Part of a small language model's weights.
Size: width 192, 3 heads of 64 (1 for keys and values), MLP 768 GELU, vocabulary 583, 6.65M parameters.
MLP neurons of a small language model. Each row is named by its layer, matrix (up: input weights) and neuron, and shows model dimensions 80-175. Each number is 128 + 24 x the weight over its row's rms, rounded and kept within 0 to 255.
Before each neuron's rows, "fires in" lists the words (lower case) most often at its 100 highest values on Wikipedia text that the model never trained on. A number after a token or word is its count.

fires in: "some" 25, "such" 20, "those" 8, "six" 6, "close" 4, "making" 4
L6.up510 [110 142 111 114  92  92 124 107 107 126  85  99 144 116 151 163 141 124 141 157 116 150 112 127 155 136 116 136  79 110 114 109 115 127 116 100 141 163 117 165 141 111 131 111 110 129 139 130 123 106 140 141 105 103 136 102 135  68 170 132 143 121 146 156 161 141 151 148  85 122 113 142 114 144 123 123  69 127 183 138 110  83 147 115 102 184 133 123 137 148 111 118  85 138 157 105]

fires in: "their" 31, "his" 31, "among" 7, "her" 5
L13.up376 [ 99 113 134 145 145 116 147 146 150 177  97 152 127 174 174 161 146 137 149 140  97 125 159 151 104 144 106 126 110 156 153 171 121 102 129 163 123 182 122 128 125 129 134  88 130 133 120 159  91 141 180 112 166 113 139 174  87 113 164 124 130 127 104 126 139 127 145 147 149 152  94 125 144 133 138 161 160  83  81 134  93 143 128 133  95  97 105 115 145 121 149  89 135 150 147 141]

fires in: "a" 40, "as" 17, "became" 7, "footballer" 6
L11.up659 [122 103 141 116 151 103 116 131 136 177 125 105 136  86 117 148  90 133 102 114 102 173 156 144 125 113 121 120 154 176 105 150  89 169 116 111  81 138 101 121 135 161 130 123 122 162 102 133 150 115  91 104 125 155 144 117 140 140 138 156 142 128 122 119 141 114 137  90 143 117 134 103 126 139 147 212 133  94  79 146 151 132 152 130 109 138  94 149  97 102 108 125 143 130 162 149]

fires in: "about" 22, "without" 11, "throughout" 9, "would" 9, "could" 6
L8.up624 [142 122 109 133 101 126 121 144 131  98 144 156  85 106 114  82  79 117 116 151 151 151 107  85 150 110 108 128 131 147 150 108 104 119 118 138  98  97 144 114 108 142 162 137  81 153 135 158 123  88 138 108 140 147 151 146 124 147 178 196 155 118 122 135 120 153  83 134 128 135 153 142 107 161 173 144 141 137 105 121 110 139 124 121 150 182  97 137 118 136 152 150 162 140 144 123]

fires in: "about" 24, "over" 19, "out" 11, "human" 7, "on" 7, "occur" 5
L5.up534 [139 143 211 131 169  99 166 118 131 146 119  83 153 115 119  98 143 123 209 121 125 103 117 141 149 130 119 125  97 114 128 109 123 108 110 125  84 144 163 102 115 116 134 130 127 146 102 135 144 142 120 105 117 105 151 105  91 125 124 140 122 123 118 166 147 171 149 147 116 120 116 137 159 144 119  93 129 137 135 124 105 131 153 123 181 114 130 111 108 120 127 172 115 112 139 136]

fires in: "years" 31, "year" 14, "each" 6, "months" 5, "november" 4
L8.up293 [120 120  85 121 130 146  78 121 116 150 150 125 148 148 152 139 147 133 148 127 152  79 161 163 144 147 120 134 112 142 109 170  86  90 157  97 168 147 113 148  52 114 142  98  84 123  82 119 116 131 145 138 121  83 141 140 139 133  95 147 153 161 161 113 125 101 137 122 133 149 158 108 112 182 159 119 152 138  96 164 138 116 162 157  89 148 177 106 154 112 112 118  86 108 158 145]

fires in: "was" 42, "had" 12, "is" 9, "served" 4
L13.up748 [153 109  86 124 133 136  98 143 155  92 119 157 117 124 120 169 156 111 172 133 150 125 117 120 118 109 170 122 136 123 171 118 116  99  94 144 153 110 116 130  91 142 113  96 143 116 107 121 166 115 174 138 109  84 118 114 136 124 120 139 197  83 145 147 146 137 161 106 125  93  78 140 182 104 108 105 131 133 152 145 151 116 102  89 121  94 118 145 110 142 156 113 126 143 128 100]

fires in: "his" 45, "is" 6, "her" 5, "majority" 5
L6.up208 [114  79  91 171  80 131 132 167 140 113 152 150 125 107 151 171 145 156 111 169 132 109 139 138 146 149 140 127 144  91 104 139 132 111 118 141  94 102 162 135 163 130 102 119  94 151  81 119 132 135 137 142 143 134 126 171 143 109 136 144 148 102 163 121 143 120  86 168 173 125  89 113 142 103 159 143 135 102  69 126  95 122 115 105  98 137 110 130  84 137 128 157 135 130 128 142]

fires in: "august" 17, "these" 14, "age" 12, "australia" 7, "ken" 5
L6.up546 [125  61 126 132 171 188 128 133 138 134  87 134  95  96 132 103 137  73 116 128 160 176 159 140  82 160  98 122 152 136 172 146 124 109 165 144 133 148  89 154 127 115 130 156  98 110 141 128  96 159 108 139 113  88 152 156 112 128 147 123 126  77 118 122 106  86 126 152  96 103 148 129 120 168 129  91 119 134 138 128 108 104 106 130 136 156  97 128 124 103  83 136 137 124 122 111]

fires in: "later" 20, "such" 15, "well" 9, "some" 6, "despite" 5
L9.up255 [ 96 124 117 123 115 138 107 136 130 169  82 118 110  87 130 120  98 144 155 125 102 132 117 116 166 101 120 114 120 118 142 112 136 101 135  82 120 108 168  99 155 126 152 104  87 141 151 168 122 146 114 132 125 125 104 125 113 110 134 140 142  95 114 118 172 139 120 140 126 112 110 146 171 130 180 145 147 150 121 127 111 173 143 134 155 136 102 109 162 124 143 128 125 145 127 108]

fires in: "may" 36, "most" 14, "more" 9, "men" 6, "match" 6, "mayor" 5
L4.up380 [104 129 161  80 124 107 107 108 110  93 127 157 101 129 134 161 130 143 138 101 128 146 109 103 104 147 122 193  70 174 103 155 157  99 144 104 120 116 100 182 105  78 112 110 157 173 123 189 115 130 121 137 120 122 113 107 114  94 106 135 135 145 115 143 151 126 121 135 155 139 116 114 109 145 148 138  85 130 137 120 109 164 140 138  98 140 130 125 147 138 118 127  78 146 147 145]

fires in: "july" 16, "japan" 14, "third" 10, "three" 6, "understood" 4
L9.up542 [130 118 136  91 120 107 139 147 156 156  85 152 146 101 143 157 152 151  78 144 155 120 149 112  76 148 123 105 152 115  97  87 132  98 124  96 101 129 123 159 126 146 135  93 152 125 172 116 129 146 144 106 146 131 139 139 113 119 186 139 109 100 140 131 114  96 118 192 154 133  98 138 114 142 130 141 129 122 126 132 143  94  86 117 110  90 136  84 109 135 139 126 125 143  80  91]

fires in: "have" 31, "late" 7, "went" 6, "events" 6, "eventually" 5, "date" 5
L5.up407 [ 95 105 135 135 121 103 145  82  98 155 123 125 167 124 170 156 113 139 133 140 111 149 125 146 115 116 127 180 121 148 143 164 114 139 136 119 112 118 136 132 110 103 119 132 155  82 116 129  81 125 159 123 143  90 103 118 109 148 128 107 138 142 152 142  92 101 129 136  82 117 135 128 120 136 108 136 119 101 111 114 146 144 133 143 155  79 146 164  94 134 105 136 101  94 133 176]

fires in: "loss" 12, "los" 12, "closed" 9, "have" 7, "of" 6, "third" 6
L6.up491 [112  94 133  82  96 105 144 132 149 107 118 101 151 113 145 160 129  97 116 142 112 140  73 135 127 113 146 192 138 127  95 134 101 120 136 117 140 117 109 134 125 101 106  95 151 134  72 134 122 156 146 166 153 133 131 145 141 162 122 104 117  91 108 138 147 161 112 138 134 132 171 104 163 134 134 110 141 119 129 174 158 153 127 128 128 136 117 123 101  59 109 153 112 131 153 130]

fires in: "to" 80
L12.up625 [143 118  92 134 151 122 152 131 116 146 113 123 152 142 158 124 142 145 136 128 151 148 143 136  97 123 142 107 116 157 134 123 169 110 137 117 164 117 158 101 122 175 155  86  92 117 148 166 119 151 105  88 115 146 119 143 131 130 151 130 149 125 121 119 105 142 169 101 132 113 105 158  84 138 139 107 102  90 166 138 173 127 183 189 109 111 112 149 136 138 102 165 146 112 130 174]

fires in: "to" 46, "died" 7, "took" 4, "pts" 4, "much" 4
L9.up104 [ 92 104 120 110  90 130 106 134 144  90  82 108 136 205 134  93 136 100 129 124 155 110 137 126  96 139 166 136 102 112  96 153 160 123 121 152 195 147 122  91 141 122 134 137 136 162  92 161 136 142 150 126 134  84 169 151 118 132 127 116 133  77 126 126 137 159 146 132 137 107 119 140  83 153 141 157 116 148 166 121 135 115 141 134 127 143 115  94 152 143 113 148 127 129 125 158]

fires in: "including" 18, "included" 9, "include" 9, "under" 9, "includes" 5, "attempt" 4
L8.up633 [161 137 163 121 130 162 156 126 140 121 129  99 129 137 188 162 139 107 121 106 142 165 147 122 124  97 105 132 122 160 115 172 163 155 118 130 127 117 115  86 184  71 133  77  81 133 135 120 120 115 137 113 130 106 107 156 154 140 152 135 134 129 153 146 122 147  98 106 118 166 117  94 166 151 128 164 130 173 116 184  94 171 132 115 149 114 160 143 135  91 142 121 128 124 155 129]

fires in: "june" 23, "japan" 10, "francisco" 9, "officers" 8, "official" 7, "officially" 4
L6.up732 [159 131 153 102 154 142 122 143 134 152 153 129 116 148  77 113 161 107  95 114 119 133 135 105 110 106 122  70 122 109 107 108 144 111 166 130 147 114 139 134 118 155 141 110 109 161 158 114 170  85 149 163  72 151 128 161 160 108 142 157 166 132 121 133 114 103 123 132 144 121 114 145 106 139 157 136 119 127 129 142 146 136 120 157  93 103 162 145  81  97  73 129 156 136  89 135]

fires in: "who" 38, "because" 10, "some" 6, "so" 5, "what" 5
L8.up681 [ 94 108 114 130 114  97  89 136  97 111  92 145 129  80 119 173 136 120 112 151 119 133 100 125 118 100 103 101  98 112 146  59 131 116 106 103 130 129  86 153 128 139 121 131 130 115  86 128 171 124 149 139 167 110 126 115 154 107  92 118 129 122  90 152 145 118 142 136 141 116 144 168 102 138 181 127 125 134 104 122 105 156 135 135 141 181 137 100 134 148  98 147  84 121 153  93]

fires in: "after" 22, "some" 17, "later" 12, "south" 4
L13.up613 [114 137 121 137 146 115 118 164 130 114 122 122 121 130 128 156 144 123 111  94  94 135 140 107 105 130 151 133 130 107 119  88  83 139  72 140 154 120 117 138 132 117 177  91 112 112 189 171 108 146 127 128 122  86 108 123 138 119  98 176 115 109 161 146 146 122 135 134 101 140  90 147 147 155 129 157 148 156 122  68 104  82 154 137 116 137  98 138 137  95 105 111 113 126 155 163]

fires in: "on" 17, "due" 9, "days" 9, "day" 9, "der" 8, "date" 7
L4.up49 [122 126 119  98 114 145 111 155 147 132 103 149 110 166 110 208 124 140 149 100 139  99 128  65  88 129 146 118  63 130 120 117 136 108 112 164 104 148 139 138 142 121 132 137 102 161 169 157 107 164 122 162 101 147 116 173 123 147 103 112 127 126  75 147 137 130 153 109 108 166 165 132 140 133 154 123 125  87  66 128 135 151 126 138  74 136  99 110 116 149 125 182 136 139 111 145]

fires in: "family" 14, "technology" 10, "children" 10, "military" 7, "church" 6, "league" 6
L8.up583 [ 91 159 118 125 127 160 152  84 144 112 152  96 141 129 100 129 135 125 135 106 164 117 169  83 111 114  96 141 113 135 129 143 131 100 145 177 143 113 127 126 104 114 117 125 130 138  86 187 127 140 128 131 182 126 137 112 106 128 107 153 140 119 118  95 110 144 108 110 133 123 133 134 105 165 113  98 129 108 109 118 105 117 139 152 117  80 191 101  93 156 111 168 147 119 134 149]

fires in: "world" 20, "west" 14, "western" 9, "washington" 5, "wide" 4, "wang" 4
L4.up534 [117 136 140 142 114 118 117 131 148 147  88 122 154 148 158 144 137 150 124 172 124 142  99 107 181 109 119  77 147 140 141 117  99 139 118 104 148 124 126 136 134  74 129 177 121 158  80 125 129 124  98 137 117 110 104 147 175 150 118 100 131  79 138 171 113 105 157 113 118 108 140 144 132  71 116 119 155 145 158 128 105 158 152 157 157 144 125 124 113  89 122 136 145  59 111 144]

fires in: "in" 41, "has" 18, "have" 6, "also" 4
L10.up199 [106 112 135 135  86 133  58 154 132 102 139 128 129 166 194 142 125  95 165 164 140 126 109 127 130 128 133 116 139  95 145 137 139 153 119 132 139 131 150 135 132 151 135 125  94 149 116 153 158 108 124 139 103 141 120 149 155 142  99 144 131 133 140  96 123 166 103 147 130 110 122 140 104 149 128 188 121 126 150 127 153 129 101 160 144 167 122 123 117 106  74 149 117 147 121 106]

fires in: "some" 26, "museum" 11, "because" 8, "mexico" 6, "much" 6, "meet" 4
L5.up660 [129 118 123 116 105 120 123 138 138 105 155 151 121 146 161 157 165 126 149 145 136 141 144 109 127 116  95 117 136 146 159 113 136 130 147 146 120 119 118 140 158 111  92 154 124  94 160 133  87 165 170 159 140 133 104 141 147  64 139 158 129  81 179 126 128 145 142  90 113 134 134 130 108 136 168 133 132 137 108  99 136 120 162 154 101 167 115 125 113 145 115 118 106 122 175  98]

fires in: "released" 18, "season" 12, "release" 11, "least" 6, "treasurer" 4, "that" 4
L5.up320 [105 109 139 174 108 147 118 150 114  56 126 118  95 101 135 120 107 103 116  98 127 146 116 126  97 154 105 114 124  98 116 145 148 145 106  81  89 132 112 177 141 146 116  71 143 127 191 156 125 163 139 109 137 147 119 184 174 128  85 108 118 105 179 111 140 144 147 182 159 127 136 137 124 169 129 174 173  95 156 150 151 153 147 141 173 130 130  92 120 126 109 153 125 146  96 116]

fires in: "date" 18, "name" 16, "office" 12, "events" 5, "intent" 4, "eventually" 4
L4.up324 [132 128  96 157  90 106 117 144 162 109 122 120 149 110 132 143 146 124 105 136 126 125 143 126 114  88  82 137 126 117 115 126 188 138 134  71 112 108 142 152 135  88 163  99 107 132 122 100  91 154 140 108 138 137 134 152 129 155 100 122 152 123 123 142 129 129 164 144  74  76 145  86 136 140  93 131 117 122 126 154 153 113 128 156 132 151 150 124 115 126  82 156 160 119 138 113]

fires in: "at" 72
L9.up236 [112 162 147 151 130 116 129 139 128 135 170 191 105  93 126  83 110 136 150 143 140 153  98 133  93 106 124 141 161 112 156  97 167 122 139 148 168 144 112 122 158 111 153 145 118 112 123 154 157 134 163 167 136 129 116 106 127 150 132 160 120 100 132 137 115 170 105 126 125 135  61 148 122 130 158 110 125  98  99 108 158  97 141 173 124 110 115 133 129 145 102 150 130 171 132 149]